From a checkpoint of a small transformer trained on Wikipedia.
Size: width 512, 8 heads of 64, MLP 1344 SwiGLU, vocabulary 8192, 29.1M parameters.
Architecture: RMSNorm before each block, rotary positions, no biases in attention or MLP, normalized queries and keys.
Training: a variant of Muon for these matrices, 479M tokens, 7452 steps.
MLP neurons of a small language model. Each row is named by its layer, matrix (gate and up: input weights; down: output weights) and neuron, and shows model dimensions 341-511. Each number is 500 + 25 x the weight over its row's rms, rounded and kept within 0 to 999. Numbers have three digits each. A neuron's up and down rows have the sign that makes its largest values positive.
After each neuron's rows is what it responds to, as a language model described it from the Wikipedia text at the highest values.

L2.gate435:513514480468486572455536458502484501511513509487524540479470514516491510493508467518504519538489489537522500506521540500518503509514503494528528558482477484524517465519541504484507524495527551469511510505488481531501498502525487498499497520455507493477434536497525509491488497499498493516543517471520489535509502535513502473478550494513509554485485493480527494503505482498496489500483510478503471520517472508507488495493501511512553496530529530458502496493512515495485485486430490513503512542520505497481500549469
L2.up435:498494466452489448460505505492466479500504508470525516502487496512514508473478525477490522518500517507509499547537534494491512549538515523494561553483493491446509505478476524475473532528489520503466470457558504515453469488467491500489501450514483491500470504455503487523507523505532533497499485477472467560474557460502502474532490498541494508500522507496517480510530554509470535521547510518517461524495540526515472513534482468511473453463513468495516503520539515498529485486489513514524437493498484493508535469525
L2.down435:522545570534485505474517515436521492473494446496527517495500522497519483494543505485513512493495477475473523482482488491513481502477512479507516526479528472524489481504450469493488464525507524533483504446474522537518496440490511550547502466497493484519485456506464469505545499547492502480475528513467513514482473499512445531487524459480523505489547520477503520535508497460530506512516463523519521502552481485497475533441471497535453454538455538549495499500497450543496506513450528460514476485450460496516467482523
Description: Word-final suffix tokens

L5.gate170:508472547483540539530478457535526517520501489493471493520511500441489532536483522457535521554482501532527474525505541522518490488510497477492489518522530508487505489467497482542509537549475499547533465544477501490486512475516495526516489471516531499449507473515504477503476535519495524482477509493504537495498540516489540505534530460485474498539496482500475514506522461555519469544472488503518510488492492550504508545485468543499516476430518462503488471477490537490486512488496489516438546487505469481480505500473
L5.up170:475500503467530514545482509524490482501466510479511513533522526443452486495550508482526507472486531487507476470501487493479532498470500527510518500514505507475505512492452528489509508530456548508496533498511492524510500508488480514521506486440455494465503528486492483482495501543493443495476484517498433477520531528491498498521489487475471492527472505530477516548526472494472490509476464529539507483527461508491479495498514516483514503497460481516487522514466490527477474467494485490508513534504524488527493490498
L5.down170:540513508504498528466465508515520494524489481465469461496520471501499516521470534501505506490505506533485487467516497506491512503525500536496504491511519505485514462552504531471484485453500532525504508502525471513520526499498457491475496507498420540446506529474494469470495471484505493478461477541498467517550483449505500486493489460477501523543511509524470478475493485494482526513533497496507529492477548505542514474513492500490502486515484553501504512458439514491441515487499502520505479455475505461445482501461
Description: Mid-word d fragments

L4.gate656:504512522457528471464508514527482421533546524503460500524523455523537552511452483513537505500475502499495517445484519516476467483539476448536532480524439518528531510485486537521470553476540482524504491511503518510486521465484485493548517517503525514479492513482509434475490519448498508506488491498487544509502557490481519485520497503487525498537489534500512475535505485498457476486483471490493471513468507455507471492493457520478510489500472515535447486464523494493558508543460457473502507472539498518534503523488
L4.up656:536522464481471508494553517498512500492530518520520507486493512441463507492475505512491502447465485472506492464528538533494492532504502497525519482517497537525538495509454470532473498500506513498507551507505486531476514540479484514521482466469510491486504499520494499518492521483468500523525516479522510467537493520501539511519503488486486566509497466506548499508482503514499525496500491515523474479521538491466522467478540469499502440541500509533582502488496482483494527485486516543545491523500520452517462518490
L4.down656:509522516483468538456492485493477494493517480476496559444533508492468485496492486485534531523495539498495527501475490528514512511534479444559529499516486508525475535516509521518488506485553453506453524464527522498512500508510490505468508507515489484456497521517492464505470582533469490505492493481472517468467501489478500497471519508480496501511434497488489447506498491483460519539495500467513520472488469459543485514524489535468526498476493558501483517485530508489489506504492479539486482522515486505499490536496
Description: Markdown table row ends

L2.gate1238:490489507496502548515521521508507498518473539464479486502514490511502504519509484484523539527476515470472530486496478528484478451505508455450466490504476506536491501499512483496479483479457517525473527460503550509471519530491478501484476510475532460504491517499498496509483562504520499515530513493488570462515477511496489548468491538507508525466481494510541507491518483500476499533509517476508492540508493526496461500520500505414545522486526482458450521463487508484464464526457490479486563516537549527517491478525
L2.up1238:506478535482524506471529486498456471514483520470508470500506508470462559510510487507469498510496520495506532488490482495532490542515502511488497506521475544517519484551525517509516476510457474511477460499503496526484487491497483485530486479481485497490520549465501514526497515474481473479506510476486540463511517527475499524476501522525492502464463539480543538438504516479482535471475528489515482508500550522524474491539522501511488530504481545468440492473546483529512515547471481472488495490483541510481524479529
L2.down1238:495524500517542512494538529477473494518479488470470508492464472486519468525514495460473503479544491536513465522520489508513516545500529522510497512543516522493480487485496485483476491463480497505525446524522534501460499523506475497498487474443516479478487506490482467505483484473473536534493518490504529507493497513511477523417498508474501505492493480505563504497491471526502504476457506494468416531502458485508512503464521502502529518527431490450500460502505553510495499535450525512507517536547497478513450449524
Description: Clause-taking verbs

L5.gate429:468510496499500524467486533458515516520517489512533490474458490449489489497523512469473460541552474462459501480522497473489531509488539506462496499494477460449511506506529492466451466521508479486538484539524521475526472530501489506481511459502541437506519526495470514493494515508497511483500530483498484489486538500507481510473510459514503519506477525511482498481505529519487450472479533509500467490497487441479522483500501523482526481502504511514534467488490451516507525512532491518494489499470501546463492510546
L5.up429:508464488524522535508532492496513511495513488464507470516490505469508492478476492474437470518520515444480462461466533527560492502477508510477482487499522440464525431503485493479475505569492516491490486492467499480538500502496500495490549479505495487516471520499530520446514518497480505513525471503540514532501463527500504532486492525564561530519490468522481507528540530496535501506522499489500497481527523482494476428487485500532506491501520477486480452491550525523509487511476529495464495492486490487471492495542
L5.down429:498502463532507499507515493545502501500471559517537497496517487490474543534489536462472435557507510508515512560516530482506492526521485491517488497493507476441472477519505478514500530506555442439479469479577520495490487493511479562508501465458427498525536520452515496525486542437512489537499535477496464603473483507543512538513481493499521504505477530533473490485504539511529482459473491516516462452520471458531486461485509492559479551499525461459488513491474518501466503495501473558482512520506536459463529518522
Description: Field separators in tables

L2.gate1118:510538499441505491453508469548483502492457486485482477526539522533538505500496478473520498516462528489503494558515515536482514495515449456484527497527520503457518474475527508515520463512475501499530463530480494497544490479484508470491492489490522479497521461506464464498484488540509510486445535477497516481505499508518545520477522487537492487472489523450541478479498469455475505507473469459527544533507482490483525487455534496509505511521480491487503518502437473515533480502520503511528490505520501506466526499480
L2.up1118:498516486502479528499496460482511515484556482497452518529477538489488498505486529457489506549508544435544484493515505536511514538502483503506495497523516505522495517495515531522514502464466490492518476524460491471543508515509482488488470514506486536482568529491486503522522496491501561502447490491531460492508498551491506486506514523510512476488495494505496526530517511514524462469487466473495522493491480480527486485523483533518544514514553508542444469470479501511513468516486498511485497497545516536531495510509
L2.down1118:552478491489489492501490489519478533504529530504491470544495531496489530497483481490505492499517495467473538520509517515489485530487482521525472486492520498506496506458536508483492510452500490521486477483478524496518516495481492453494484499517499487503524473496456488511507517474473503463493495470475492538498453496494491476524513502459514489460465490469520511503499543539491464506506460469480458484497479478536435505543441475450531517502517530557459519498486482492529480537487403484529456508527485503525465524488
Description: Mid-word pieces and table markup

L5.gate1148:485476468468463468550501487475530498524458538529491510532466464484523466533533507517490532483510521509496468452490490548486472510505492517468497505484482495514524485508520481508548511490510507506518472507476507543476433511522497514468489461478542531522514512502495494498498499498496511526510449459496459521460491456448552527511478501455511480489520484473480482459527481525505490527534480480508530484524498462505497517480563524526501488501490507474515541522488487512515471485470479462537503512508484508505456462508
L5.up1148:502551501496506503494479484439511514529524522521445484460511503482488485540527518508497515491509498508511506496506496508487507525482514558471499529513524475480509492522513490512508503490509512473530554508490562490521481511544505505536525517503544489511473480462484469499517492452479501515502486469464493478511464509488505532509488508497465493522579502497519493488487480533511508487512556504528479511481514541504479473474536492492476520532517501493548529517488547505524524453535494501535455516519498494455501479526
L5.down1148:530530496492507518484480476536492487487470466509493538528503538532495538498519524513508479532516490496523483522479509466538509528445489550541510496521518514513511468445525479509490449494457466466495443503505504510481476475506539487479503489534490487527500462464471507475509501493478499504496483459432458524498506485533500453499486477489451534493475476486493530480483495507561470513473525474459505511467497446452534505533496498459504535460493501486472480491498554499491526525520486544479446506484493460569500510461
Description: Clause-introducing reporting words

L4.gate694:498497510535473474453532495524464509495476501506470493517505510501525509524497497518496467504512497453490479530457505514494485483499495514552487484517505469547483511470524488497477490520464493476533480458488475480529500551518512471533488468497530495505503449525501456543504509516477516485491509455485544494498516535502466521493506486508506537506509516523512497460527501473502492497480461508496441480540522491538467484519499465498464495490488491499526494464522518485466511457500483534486492522450523481520511507477
L4.up694:539521499479510520504474502491525519519530508492506537505516505512515533510545490496438525528495498525519508515483481525468488464554515487516473531515494519465499487494477514497523523479489509508475522505504476514484503482497532450534517509491503517485460505520491503491457514518528475511517501498468499513472505515497511484513457472486519480448488503496525488454537490483503564504516491494508465514475504527547483496484510511493473516508455528457507506503474529492518522496509441497484504477498505477541501508506
L4.down694:502517522521470533486491505469489531479512519496513481517467503517484508496504507481488519511506541487535460485528508497475533487496482550516530500513490528485506504487467511474517481511518512515497509487528529486552538483459521509487557503542395479483489473519509482502492500499476466518480424541470554507466525530487481465474492528498554514478524482475498496491444450541492509504526474483456495517512491500532509523496460501524499469454484506528495493497486517558449500501462465525548545456494518493509505541483
Description: Word-final verb pieces

L4.gate891:467521558451519530552539501546489494475469501461498524549525508523496482478480538476506526471522546476481508515483521540497502496513529513487456461439521478493517535458502467514503550479489514547500500521455449487507509499509492526523483506492510501508496497484505494478540466449514516520459509500486489448457484501527509467515459498519483450479485507493484507492487490530509479502481526500522455485484502486486498541504482512513497506483559512467481462523529519458494538488451493512479517496493547474476533487526
L4.up891:475525510463499501505516541443489482505488462545449524501511518527553497540490546485523542467524532466468477525527477548486483512495535493490520488502476550484541535516514517532489521511511477558516487521533473485498507482523497479541526485512482494523487466502531494536468516475491481524501537472450503496513525494473459501486496572469485474525510526467525502464533492537524509510519524480555493505473471481512496492510463541471495495500527480495555474534495516510513536479513531468486521479505544500524491497557
L4.down891:454467498461508430482504509497538484491554480523464517516472477541538472513505549519490499476537504525483500502534462493483536507528509519507470530491499475526522526515509497476517515504478502526496493515493486542511565517526543481507492483475441503526492503479503536489515525495494523477454476457491510510514546446463483465537541537477532495483524481474433498561468525486521510531517511475482466494495486521477510519500503516510523472499512510501514487489508460498490510446494497517535479426483493556531445518476
Description: Plural noun endings

L5.gate747:472563498469501526539508517512558501471502526539485549527562472511479505482467533492509497486491534521496524492520497489527439462516488521498503516521558481486494494496486557451519492535515474520490512542491446462510504504529465513507523451509536513478519474484526544512508493482462541449470544486480528456497506539519515513513508472491504501502504527524451513498467506470479509495516503545515542503476451492514491521547515477505474492489476532482497481490512498517480531466494497528519485548509499529544482460500
L5.up747:499517473444496533521503535465496476532551486533504516491473495516499468443489532509520492489522508513463517512536520530494463446524478471484511524549505481523491505555501515536493546504484525498480501514547436499516486489457524472511504495529494481515495489489501486547492510533491451518491480501478525533481507456488527520501496462524509505460505540489520540497466477503489451501491504537528508547493506493513529519465536482470483526469404509510467483507528474509505498460486527505482507535475494488491509489503
L5.down747:491503444469478543527475533532491489450491489502462527489506482475491494524482516533488481541525525520495484517513493533460527537523454462489497527489458538516462530497489470507520507526459506542477521574498497510493504496508493484495492461510554493512533497517475489526527472562469543471457475453526539506530535509493541536492511424505483521512461504535497522513534473475475494467515529471512530563509468507484499436482537477474485491528461546510489507504542468523508471510475532541537524531506516475420524486480
Description: Continuation after foreign particles

L2.gate1127:494500498515484486475522504535543517473542494548471515509535469528491519477460516496528507524490561498505564502442493475454508509498519536465491530504524473479569503467534524491501509478469503513506469485485489477473471488484518497482520467501517554440513538495554487489527529451494486481505495502484476477462533528528496496490507487480489506500493524432503525517494523500515505509476540500558492516490465497473433496525551522501518514511486517464490467487463510516531509521488517448519529538446493501498513497551
L2.up1127:457485498473504493503532530468496477491510485530523497480532456488529496489506537514500479523520515529441521540504555482517509474517497501531489503518460494554531479485506498509469517484487469504487477539465476505489551478521497511484497512508516494488472494518507492500494531441405486501533503517467524493488533495516475492503503517472490506507549495476550474469504509488491522488467523529490483509499474465515472516524491524494447524496458496509512468471520516562494519482492463486483489531500526518536468473532
L2.down1127:496472466520509526499495486505459541522478490481488487489539499501517488520493507487489483516517526482480521507509496544511497473493491518492531523504484464530541516446521493485505475495442464493535496524480473504447545487476504483517537498485488487459513494519469502483512503501454510491520514497499478453528489472479509493515503470500481473501503525503477498450507465459487461444480506522450487503498522477469475490480516496488512498504482492525473449522520495529507469531471553491493521509480490491479486489506
Description: Word after a name

L4.gate722:523492494505501540497498516536516503534476477486511513447470537484519427478561495464475472524494480523502507488456494495472513523456441538489495495460524506476523502527518535483478471501512514477545501531562512471517506500517496489556550526490519528530497516510498505483532473541519496489529586556473477533503520510515524529478537484517504511495497514476526487507472510520498472465519517561506464491448534465523484464498491518525495477541489520473538499509511490486492518493540520519501477517503516513503544473497
L4.up722:498483517510559512479441480516528487471490506473519480478528497476533454479536516505467481509467476532447472484482442505466491548504514489512488481483533471483502501520525507507490465526481496434535479490549564481491534508503512510504513520461515541519514532469500474510485500475485506524496553471489476513498553471532471494488492521466482506493464516444497501513482500483499490475476552517448499489476522505526518514509475506486505492488478483487504454454522441470453465486533520534468532542512513493492498465515
L4.down722:508515530521548555513453489516482490494466500481517541460519489454528468514493465527492511496482460525492524435504464509479493525503473511505510483515523491475539491511517482519495469465480502443530480502515492455500494518484461471519528515476494501508479499511495468512547443521501546508504515527520462581499516467539529521498498501507537480471501534505540501548489498507505487493501490544477473496504522470528500510479482511548538477478473526502521522506487469498508535514554468459476465515507492487495519493478
Description: Actor-to-role link

L2.gate1154:499483543486473465510492514510515549551528476508519472483519521532449546486501492516472487475475490462515513501516510454435467555490546487485484511504466464497480490520512573484522534489516497517522518536459482512486513495475510482524475537505490461492511483514530493483489509480448534496502519511540508494529452517524503475536462475458512473516508480512548495500485513527513495485514529493522525517527498491461497492532487491513484491453537463496555490497532512541509485521505503468512526499534476506508475498501
L2.up1154:490502505514475497503513483506473552498532497523490496496512551532482570547509476490506525530485503454483484488451485492464447525497509500506515509472508464521502537545493527513499574476530522479498481521510504464498512501493520497452481504510506499472496517518515470530563497464513474473477492512510497533485496497508491508483494506534540472516523471519554479492486473538545481491580487495550524471497486445442464489485507482487526494473496461495518466510496518505548478468467451458492509509521464473499487508527
L2.down1154:461518517466505492461492485476516476507487505470478529543492535491542499516427543437438495549474502492491480487520514503490504511490491496514535496510506556478548514532525484508557524527479491487522500519480506490477503530477498495517553499500504484490452481489507487504470491496497482492517528520478525491500444497505481466509515490501486519510475530502489522480506489524468525480516470554537508446536522513497479484482535487444510558463516478510510446531508482473486501513488497494531513537520536497492554491473
Description: Word-final subword pieces

L2.gate826:517525500513483490504541501424562514518523509493504465482489491469457515517483475484537503525550504498537536481486495462530468523528438462483515488499485498520486533516521497493516483529480482482506477493482494493533474505522544503505538523482458466507509516513545447492466554499477464499501530468505500460457505521478500506486487485476482500523470520484473517484477527468509496544467445481457524444494497498501508508521499539541513476487456507496471494488507515515518491515463494528505507538513504503524511480514
L2.up826:509499508492459496486550496475477488437474495505473459474481489534512478476521516457462509462504469506548540494492497482504471510473487506493506500507471484496507490486534496459548476480484504473490531454512497526530484479492554482489538522536476487508520456509536530511524489529510509484501507449532546448553492527492478511489469539474515517508525510529499518514489526490532508481512506522533488510476521524505487499502536537514493466514500536472453460505535465455514484508526499466563504478516551530489531522462
L2.down826:497477537500500503492542501489488533513482491464465532473501497498522492500545515521535523453517491501488503527458483497467541508490512480471467520502483511484487491505534512505449500452473475464493490493505511486503478466442539493535502541508497447515497484473579525508461496521514541518506491508549541475517473510480474493529499511531550485521508460508472472498530559502507463497436516507537518498507449488497522482528494496483506521503501512528469446485493478463527496480544474479517480478486506491494512528490
Description: Infobox field colons

L2.gate902:489530501507517492496516536503510491529517481488500483481498467497494501498534459498533538517563497502517486508524530512498478478504530491509459476530529452508497517454502518507488506510482497528510491476546493495527506519537479492482509479485488528510459496531506476451497499493486470481536497449530469462506516519520496536478515505486448490500517485499512472530535558520513511495497527484497449496533481511509497507488498518522502514480472505472469525463482429500492517470489455557497491541504484519489512530511
L2.up902:492480479493542448455526523492499476464498495513473489494529487517501473484505477510511526494491509495463485470501449502444487490523498513491456482563514514556488496476510526487485481493506504490534481488541485513529483509454486485445486497514498475533504504472540489517508520542522501482522515475479517483479512505469488516472499534474492476513509462524508469513518526471544491528553532515503486477516480506482508494464487492500527512520533473480470487481506452489449514477515454526523461531483517533455527496448
L2.down902:507470485531516485471481497527481463494549484537533538499482449516448525474537526498473467524499522495531531511544479488516504484455506502517445546464531486525501515501505496519497495471491533470537512517524489502523529480481525498513481521572510516524467516471489485513465493505544472473536509481494535459447466462544483551506522521470530484471512501499507471488483476527507483453493530521489508487483478515478492505440482493479488446464455462460478509545583545528512467473499485494468456487492503499471489512494
Description: Paragraph starts and word fragments

L4.gate5:477525514521492505549488487506537538460493507490480474451478500509506479519536511480492494528551478482526543509495472516477492475483499512476500491542506473531487452563530489509475469502477528492528533475476528518484507496527471534493498513485529475565528534509512549477495530494525492547516479468516489482491487530533481492485477472518516488481514496490560487487499483452460549540513524498521501499498522516482458504475551480509474513508526490472479515498452454475468481530477540474494512520512507461473501495486
L4.up5:469517496502509532538515493447475504506497523537473498513534451478460506531531476498498511486484480539476514544550489483525482516531492500517508546500509536493503506526529526486521462483513532489520507524541515546503522493508524501502460521481477506524522438498523493498496552530523483502489524495500497497491525523495529521532460542539478479493516524490520514502494482514498534480451520492462439519465495498516491464529528548499536486516505528451551473556465488501473465526469449461459489522536513499478481488490
L4.down5:500533487476465496548541482488494483493504486505461451527523502465521551560509503526501535507518521485511465477508510477516498511481482501528524482518504500499476517440499484442451470510540490503512502486496553526522491507513502492424498530510506521508485515468516481486512526512461502501514509490466504491542509488527536520506496497491470482501534500535504503487518466489554490544493516452477472512471461463522487468525507518478535506467484474455526490531515538530518509499507454478532487505483487490557462523523
Description: Reporting verb before complement

L4.gate1248:484518467495500499487474495466490476529508500544483531536501513488533494529480516480510537467510496474531511550512502531544500515525491506466530475514510524504504495501464515490478482473547524498471496478550494521489470503488529489509496517495545513502501458497457480492444516468519489489527515440543492509514507504491466476490542500480509507423473504525472500480516460467478502504532522506493527488491509511501533501486512526487575461537486459467472500483470527551495481525530514496510481555544500511460472501487
L4.up1248:511488517493520488513477509531497467529472511530500489509529529500487506504471499501534536530537508471511502547524511503508520476521495503508515493494523537466491506517447473512521480494478496497519473509500579528488451475482529507540514545454522554498545484471504486538508512461518478517489503477558543492554505536486506530516515488497501534507475520405505493502521531510512476487508483490517509485508509469454499474534473470477508522507471513462522485537517457525494506508488552488518512522504476541482511495503
L4.down1248:486502476450507486488442443540507532530489460548476521509533512474522497520512497478480509518510453460459547513499475533470506491494486505486480500539458456537484513492531497557470521459484475462542565494519507543499498476469477477545504505518469523527545504441488511527526485431518516501505489503544478522454483490525508547505453565506524527496477522467487509508511474542545462495489542470485521469489512507509541454505499474496503512534541501535480476529493512474495506484512502487508511515476489504511475551534
Description: Academic degree prepositions

L5.gate52:504540492521527530537541491472501473541490528545456483529490503512520475537508507510514510514537531494482482467472459535468497512472505488556507511467471538483535487467507477520528512487539508527503491506501461498528522470522520514492510472514497521523482540450523539486508506501530489532450547505458508489487492511483475505488517499495516474476504501451492532504522530503531506515531539523538473486505525486494481546490514521478493510506497513478522535519516492485514466503494505496494483516465504455512461534512
L5.up52:487527532530508512511532467509496504505464533494486511560520525521479505482516493466516519513462563545513514533443526525493475496455500452529523493503483502495497472474480502546502506473526514469492469522499450481504502507518502502496506521510472472524484491439529485488532456514536494523503551543472479461428503513529513523475486497516501456475497466500505509514509549518476494518501516533514525471447499459538509519504499523550531504457515508472484520484522507497479496492498487532467509494496510479498475510520
L5.down52:520501496493497506490524535468529478540558498512456481492458513521547521503480531481546524485547520480494487504562457516490502512527440537488499527461475528500533538468519463494528536499506517543504529500508513547466513473515483485532501513483477545529495467512464472502493496511510538522482505488463495503495536520491515460522506573499536530501541507492469453524470497462488521503503516532532484526484503499513463530468511503497513500458506490493484533468487479477502488491473492483562493428476485548473479489531
Description: Plural noun endings

L5.gate1275:506532528529532473486529572532498454511514503503465532474458536462464509577504517492537499460468525460512490504507471490489499490473510531471483523495473519533515489490495480472537476510498475493496482488481504496489502483441491503490471504502506528494501509526483482521419429540473483536461510480484490505529516507520491528491510521503490519556476534495528501516524472507509524482509510486467470449481515512492482498575477482502504462518527496504518466474487518523512447463521500506505489494502451500501497517508
L5.up1275:473474524539481485501532513539504462518487466523529490494442533485483498519505484471460501500517512496422508512523497481496535509548510492500530554458508500449548494518475545480469474480517530510485477530517478497465518511490493486481505485485503475486516535494466457489492515481517565515486475498489482451488469535515467494512506524531482518522493466484507506496511495519515461527528514471526480487512472506483528487495546497536476524461513496477460476473520484444483446479564496507517515524476470522528525532496
L5.down1275:466506494542502492492483508565502472535459477520500527525517518471502501504469497566500521514498516493512491505523509485505479575454510475479477510526451470488506496554470549470508492488548535507520492506544482498529520516510520511463506459522482478457497518509472476556490573510490498514449505430497505488465473510484464512513482503497515522495473476517482512476500503508513487486503475480535562474510479510473511489524513477497497489528498496476501507556511498471518471524539471464517474499483482503449480528486
Description: Preposition "on"

L5.gate1141:506511537544501518474474512541519471513540493473458484493526522507461497500485466504474507486503493488555529505534463472499482491493453521487475479439497490507526460464506491490493522518534509519532526517502507435507482494534508519498489490476488480516524481477501473463513446483494485489508529518531495525476463503519571511498516516488520516493507525476522479469462502501517507514498486476469530464477486508517492509540546552487505526457518510496533527498504505484490442551486445478485495531566480504488494527501
L5.up1141:519513533520496495479457509519492529527535503477485481496500503525508509430533491518540466521499501481506553511513486515516515484535498478486498496500532503549534492510523512481525519512550518502474493537486442522535519440527475499515502508494480528497522480529480507480475466468512496487510540502480523485506461495473514512523494500476487519492469492484542493485502498524494504512480485505514529490531446506463509507522513513552528526479522502478511510467509487505497483472573481511519528509514475482489468541483
L5.down1141:487524472509500514485506484540471521499518507528465502508507523495494531506528523497522491465533498503518485480507482466525512512519485507500501527496482488527486464495547517493495496535515514499512489443480482519506486470499482519510525504480505511501519460549509509521505457495524491461550507480506518493510482517515498474524481502489447544465520415536467461484479435520487529488526425488479443478537499522525525475509468505502500465533480496486502495522477519508512500490502489537481486455490480477494493478523
Description: Units after numbers

L2.gate111:502510516533514456501493496488481546481476514517499437509509481512473475497539503485531502476494494495479462509506480493526487496500529513498496466490523493511492481498514505458523489488511536507507507500503485483525532464500508539482507475526485482539486504491472478529526478496461482478453487483471489461524513559479537479517514485508490513461514558542504518490507493445481497470505480498481506504485449503511524529519497513495529518469496552531531501460514485500522492451467528523487494472476535525456499490507
L2.up111:506500521506498519517491472477491492487477481527541442477496497481479491513518474494481506497530497519459465452501490496505488483422498507523555492519509484508496492506469502510521494533487494490484514502470496485456467505503513469494504483472486500505484490527479488514533444486440466509470486478484486474494512509494461500535514454485556516450452500466511522511484455467497492479473497466526496489475494558505510480494433513512513503553482531506478538498468496543525522473531507486524490504443561549489521468502
L2.down111:478501496497540547480511475475484492522477482492508488475478485515480500470521503485473537480556500506515471494555505526518505512468510479528501480503490521469540483481444525513492513504501502498484516491504510493509467501463531496500455495470440477471470507513503501494508469526564504529538466511475538573483497481546461527486486493480498479525471457528535487528476541527520488465474494487481507503494572518504496442457521467475484478544537543484528498478547502503483466496539491508493505507481535494492508491492
Description: Proper-name end boundary

L4.gate698:489510518494483466540469481525508511485480509537502500522495519435490534466463514468485521537540512517520537508478508496499541523439461501475495525511506495521504500518485508491455528487483539500500474453501492450541534532487501518475479520492519515492487519514515506474546464502505488491487501468478513510467485511501498536473471520511495509487485507487491517495496539465508449524492514518524540492496512475504491470487459541557524553492459480473516536490514517537511479491503473496508506487551491489511461509507
L4.up698:518518495516470470513546492529485454473488461503529486517519515464477495535501542473489494491499498512510477526470482498495495482435470526476462516493527503514509534541478510536458486481474513480525492471523501475526511534500517526489495489493516510504478489515441474506505529518522481535488544522519508477482481505514489528485538485512464514506471468420482452532467557472503479511500455536506504456495486532532502476495493535551477523481475524482513505503456479498503512512481507495492512492537498478492457551506
L4.down698:527529522504487498536448511495504501483485485542473509500466506489501503446516507485480519515530520507537559484501459496470452483488488537455472471512501509510532510482519490530541481472484502452504524464486507483522503513496504504505518504489408487511489498472501523488446491508515472460463567487550537476482534548526485485489476513499492537516517475459482495536506515537528481523464472514491472457495531479476490485474511508519463511490489518504498487485532437510547547526499491475534505512487461531487483490526
Description: Sentence-initial first token